{"qk_norm": false, "tie_word_embeddings": true, "init_std_o": 0.0, "init_std_down": 0.0, "optimizer": "adamw", "beta1": 0.9, "weight_decay": 0.087, "warmup_steps": 332}
MLP neurons of a small language model. Each row is named by its layer, matrix (gate and up: input weights; down: output weights) and neuron, and shows model dimensions 64-191. Each number is 500 + 25 x the weight over its row's rms, rounded and kept within 0 to 999. Numbers have three digits each. A neuron's up and down rows have the sign that makes its largest values positive.
After each neuron's rows, "fires after" lists the tokens most often just before its 100 highest values on Wikipedia text that the model never trained on.

L2.gate546:514506515487495516508464460446442509535494521496464485489517508493533477500528478508495467464502493511483458510475490516468492489474516508540495461536509461521481483543529463483540498500471446506479489471532523520503501504507504512539508468508461532456478460473506486506496535513513526490503522476508500499527532498466527537464536468511496473497478516517476472498513459532446495486511
L2.up546:498482501492487482508513508532504482548540494536499512519471505522539508523462505467459494489499438495515532512486528537467477505477511518467499504478526529507468456463506500504496543531533495495491467490423514498483463476513483505511509482492520508496542472498485500454507466499477523501525476515532519514473517469522480500518499516470497523475497531571526475509523539461482508494459
L2.down546:488499442505497463529511533475436566476501475478490503485516488484514526515523456483538495480498515530504513493500494535525515492462477463495509477521520508456498506517540502498490543511517504491456466497554505513489525489503522465479521521475519502459495448480475479473497496544500498542484517509488517497509513472453518457455516496526461456501507527514506471519521513485477524500508
fires after: "\n", " Succeed", " the", " they", ":", " Preced"

L2.gate196:548468487510518492494486497584498473465466468505506495502547495524484502470495519528513453541480476492511484544476495472461477513515509484474536513467528527501506492494486477484494533514486502469475533486516504524499458532505500428489479468498526539501540500512502533521558454540502507451489527442476514487487517472518500439492506468505496491514497518500461494492479476531455509491522
L2.up196:576477481508491493507511522523501434496496444475534497478546514531475516510492529481497487548472521480483532515521508508469467472516498470507518514454501486503540469483491492533522542516522507491469518491520491520504475478501501465479492503511503502518515502527509514543524536528493511488524498449455527481528498528521513465470484490517477512498502527485449515517524441509446518524489
L2.down196:493507527478510500488530518508503480506478496472521452497481541498497527531435509506490518507446515509497522548512505489470464471492505517511529479487474491523512505520432484472529505473518507474455544526490545494516517488495502488495484493529573484528465536531500493483510505536432483495499522522504562542484496447458505495514539503496467478493510512497480525490496476503494528515520
fires after: "1", "3", "7", "2", "4", "6"

L6.gate271:520472507538495501478510488471492498527481489481535480481488502468480548479473437531481453566526498545487497516479480492514502524553474484463477500554446509477502514473499477415506468492477459473494501556466517494515510503533486523528490573513484493513462499495480498488492515520499495488489488503480465566476521529506508485507489525503493520512494499492474527496456502536502489483511
L6.up271:513517558509472518480533485514475519506505493514528486484502523494523540455442468516504477528512507511492493481476486472479480512531489515470465531509477526480529499506487517460482519501495468480500497541429464496471507511509493507498479516529551491479466500488453499525495505509488484476477476501490488518493545500482528527552443533511492513485476488496504553455462503551548469474481
L6.down271:508551477452517498512493524539465480491510511503470543493519481515504478512501567492507521471498501490547512510509511545480511494474476478531520511483531512535479482512550504545544539476481534510498499466519544472532462497488523479448510442511518523466527492506520488511491502451494495514497529490492513458479494508483500518495519477518468520479527509563498491508491498481461511488503
fires after: " the", " The", "The"

L2.gate219:447458507500495486522478508530500515534555483485486512518534520438514452510496486502509525483513517515511550528530492483517513532468467515493486527517540523503496492462497495510470502465512520520507500486472506545487493561523504474493530545549494501524562500469477508470500517471509522524496547486524535531504487449525506504538502512507460502504519525503506498537509512499513495473498
L2.up219:474485503548488471498457485486486537483508488453439517442476517503500514492501483524480545522523540493550498509526479476557490530479495491519527478491542464466483528502562482513514504499536525496493515541485507474470522495490512484492527505516536494530487513538485546490436469473470533486523472533498495490472459477479463535460490504502476486512495510498494476500512487513527489482487
L2.down219:519509553521525496484514513509476503488511511493502469485488536461496517470458500497521482468497510478497476427469488513506516489485550533500464467525503543544516489509504498536479501510464506486515496532490544509493496498503533503492528469532521517505471508489503480497532544511508523503506498577513475479560488450451523509476493463521484474524501543485505539489524550523481505486488
fires after: "2", "7", "1", "8"

L6.gate605:513524486491445546518510547535485533485504441485503514510484492521489507539521482509487538474517515521476492519571529444482543509491504490453542481466475523515536499493497478511478514508505549507544510510483487515524521509515468510490488549496464448467488508506496471493508498529524505506521516540509468518509538505517521496485517495519468527513457548514477489520510496525494493492488
L6.up605:500482499530448574499483529503468501536496465535484523530516495526487504514506497500499552527490498500561541493472524502506492529439509529492476451544511506469563500467494528522504475505522462540548463467527521523516524507500505544501490509540508464534497534475445499484510466509512476527522487534485534541499469486502528509518507478507515456488494515499530505521491534534535533488441
L6.down605:503487444474506528503489504480504472470472511513504504515505502540517512465526504515480538453480514469502497530552528502470482488444515466530465550501485517492551538502515543533519489494527530489520488506484433547525525479466485525542503513531468510426484496476492490479476510477519464504518492506478470498509555477484529508511474502489443542470492516475563498433507515518511498485500
fires after: " ", " arch", " p", " pro"

L6.gate440:489502483551490528516484453448468475550482520514491537496489488450474504511509453507485500494515522476473484482528481494478480483484489503502508497516523463515512477539531434484532540457533512509513497478478498499485503536491460470481471489487476476454445480522515438494525496504518567458519491530516554481517474546491473503451489478514499488510459543496466455463519477535495499493512
L6.up440:537507508494518517517535514500540516492550524466495462523469497493444492512480508482555515512502467482521515498510488506467512490482490490474482506514472549470511567500480500466484520512511494490538505500463496512479530460514461528518490504510537514526463504487507537546513478475520478518482528460517498522461475514560473520506456456507528490507506508503530471531472448472522493515483
L6.down440:500535480467489490484536491497492557519532537497463509509509486502486484446480503468529513499487496549517510498494500517458477505512505468466472484502466506540478457525474517511514492454488529488539512488507483509510489484469484492504541485512468483523485474544521512550528477514520491511515547506535515497528530495465498510524533518508527510534453458536509495452520498489514498499496
fires after: " ", " N", " m"

L6.gate58:553541507523472493493470505453463460500475457513504512489488498522450515521483487476506517500490488493487463521532477494522516481504496503478510467492483504510495511515450529513557536520470528528482528519512532504482454513525428498508523509497496515461515482526477510488536519544493450559504530500505525522526534489522511497533552497506489517561529527477472485514478459489485510518485
L6.up58:529491523504514480504481502526524499507546526492541476458484472467470478488439479532522510504517482486468470531547518504481471503480511455478515495503530538536507515552474481465521510453534477513511528485482495494490504494488513518492510525479496493512589526502448512490508474534505485482473508472480493527519477479487479507522557538488447523537473587507492525490477503501464494521543
L6.down58:478494505489502531523499486476529534514525496473472532483520522512521504499507513501468515459477486495483485487491486493475468528522505502507478523516488510537509499491534510440516486442527514503483492502481522544508482501523498509500519476465478496502472513504502502542509476451505480505450513537515497531490468554469477478490535482500481503486502448517479480481519501479522535523488
fires after: " ", " c", "1", "pp", " p", "n"

L6.gate150:474520464538502534496485510445445502498489496485486502471513508522536487520505489489453529469505483508517487509519513495484459516497505481465525435516547513510541497509541429488450473520470533469513507477469489467513518534538451549476527487508488507537520493475482502503511478491536482471569541515486471500505537538498502498507512436505449515503505456515463485488512500524476534512513
L6.up150:518523494524483502478486506501492524486483488477480481455486481494536483536471490482480538527488533561508489541508508535520487508501503508506501450467492486492572510530521477514497469535543516479521512477483512477505450489525429520482500534503499496514428530491484484500476460504504491504508502505482479514537475500507482446491542484510435507481458491481492536496493515458488480489464
L6.down150:476498467510495498493517516487516498464520504481528456479480472503499468510509485492519530493483517522510480493515519463477510484511517490467472502499541510495505500541495519553485541534521466512532477499498487491499529509486491478506514536522449483475479519464535541513492501502502475516485473491533528502506513517525495473517437484504454540468482485496535548496518509469456504450486
fires after: " ", " the"

L6.gate323:554493494508477517515481524484482495514495517483480510492527504525481492465519485497514480531474550465542493514478502517496488489499470463495516555493498468513567491512473411495504488492525454504508493514495499477489480499489494508463535492500488541472473534507496522531478482536512492522513530488518509503479489509502568524497514429541471490548483494490465508499504519531487494466507
L6.up323:536477473515474541522477505491498509524526467517514448486513504468471485525529465464471487456481507482490515514503512488521494461474464521543506496474509500519490515553495539441521516478500474488504455512544513501447534490535448491486525529446550496525505452496521516530519527567502483439481481488540499514503507495499468485475525487548483499545501513548531508478513485532467534508475
L6.down323:469507522504519504488501503469474503452502487511471431492507483542482464507510465477478492496498506493525521489462552548468487436483524511494511521515465503520502517503469489467509492518522513512520493496493540550479488486496514444442481507550563503538480533469469516510515480483454461482500514536495483488464553464508514477494475516507485469520477488517474549483509503549477502534471
fires after: " "

L2.gate47:530505516528510503516489536503513503482508486506517507503526495487495524519499520546455520517522540502524549462526499548487499515517486499476536510510532534473509510487530448487455483520520471519485505462494498534507541447526467471502509487463485533501498481481532539502503508487535535534511516495531489515539485504501504512453513510559467537501555571493465485513485484487537533499481
L2.up47:521484508463480509506510487506518469490506484491516524490504494508520531481529468478482511465484504516521469549496504522481515451472492499529491511471482471499491457502488479506514546438501519479538494537453486455501525510522532499515541516526502520472469478512487482506478498511508525489470484484532555502479487557514498503511486486567540471510478511488482530472469476529481513467516
L2.down47:511511514565459455521520436466491510536546490496500479447532506494478510466503456486497517455522475493545511531505488492508484478544483513482489496505487528480472478519485462565525480458516474481517540493498413503490521506478470464525501512527493486488498512531516548502526485500536485490467494501473511473501525566481494491483487512505505529506513543493503463514501485496509512456505
fires after: ".", "-", " My", " |"

L2.gate233:525500483483468469506475510516514477492459472517489482524487481488479486532474490572512483510494464512480529519535529482507503474485437487547524519499483486483504483490512485529512509519511537553514521517513473530466488489432437474485557515517487490476467545497489467522478526495510522475504559484536510504528447491496496508515520518501481543490529499520455411501514467460481556504493
L2.up233:529452513510493489451522492494503538493517507506499500489507510488540499475524503561518472485492475528501509465499488502530525499515504524495427511519457478490477471517520509491505503497498479550440529518475456492498485465512520511498494525518481498497485505543443559486458541452508529514490474491501489512472503529508504507425501492526503479504496481481478437477492493491499513492530
L2.down233:483479558517492553490504474481464507516531499453494511488506534526521488500469472528429446504453520544477470426537523489508508516486538516477495489542466494486528516512484534474497491478478483489511484531487531509483487450492466500502489496502493497459517479520513548473485493501507479473508476527476477505490506553479530522499471564523516492515536477492504488491474524501496486524466
fires after: " the", " The"

L6.gate434:520474541471514513505495511494507489464438503515509516472544515502466501505455521506524499503539527499483502529500529491513506477500515529504508499524482483496470450539533536504501510487512501479491510520481463518466505491519494505461489466455508504466477523466509453556504526517473492492541542478525506466498462486501490501492529496494521547504507487407427516504501528471467511482497
L6.up434:497518510485526520515505473493514499495472456511544547486512478473486450520469484523515495500524516511514480503533491515510526471504444507517501481514492472501501489523510487484517486501485501509513544514499545504475512475505494465479521498510475512456487541511449443488540475583536489529502516507527529469491487455483506509456570504468494486477486507488512500477521533519443518524465
L6.down434:516465514535495484464490495514480483505491503492480477509479504509503535491487519474469524502486538494456507516483482496506542474507547501483564546506521499508486491493533527527465484476500520506493489480490514472507496495509466527478468516485459481517493527454554513536485492473478502485506477509487484505473483522499488495496494509540510490540484509470471473516477510469542525476492
fires after: "0", ".", "3", "-", "2"

L6.gate586:499492522540505518523517506487454485498447481483511503559516505544515503433487484491517466515484480512475477507532498530489474490512511468498539503472509505536460477490532486476508503495567516547486495523488516516475475526502501481509510501538497461498475505502535488476490484501504471486492437538466535496524501470545503470515511497507471498463511482509496497544495541500486444496528
L6.up586:543456506504487530521514486464524493449522439496500485539474483508488501452508513494475538543492476488421496492484466530509490483511508521495484491482517501509462479493526471520512505538528475517537525520498478529452469501500494486530489511486478538497494519507493503513462515521544488492478464466470520514463460520505485495527494505496467526466492457461508515509479501499524512496542
L6.down586:469503480526525514481527507511538453504507548548490494449490482451512480479510455419505528487494509518511510478504536513509473511505505485491489502540488513495507507528475486552482512514465491521520502531542477517505482473492534511522504475543575503492514470511565487506513499472559515517517466500512551477533545507493537507510496485515481518478537471505508536499492509507482463526531
fires after: " ", "-", " (", " \""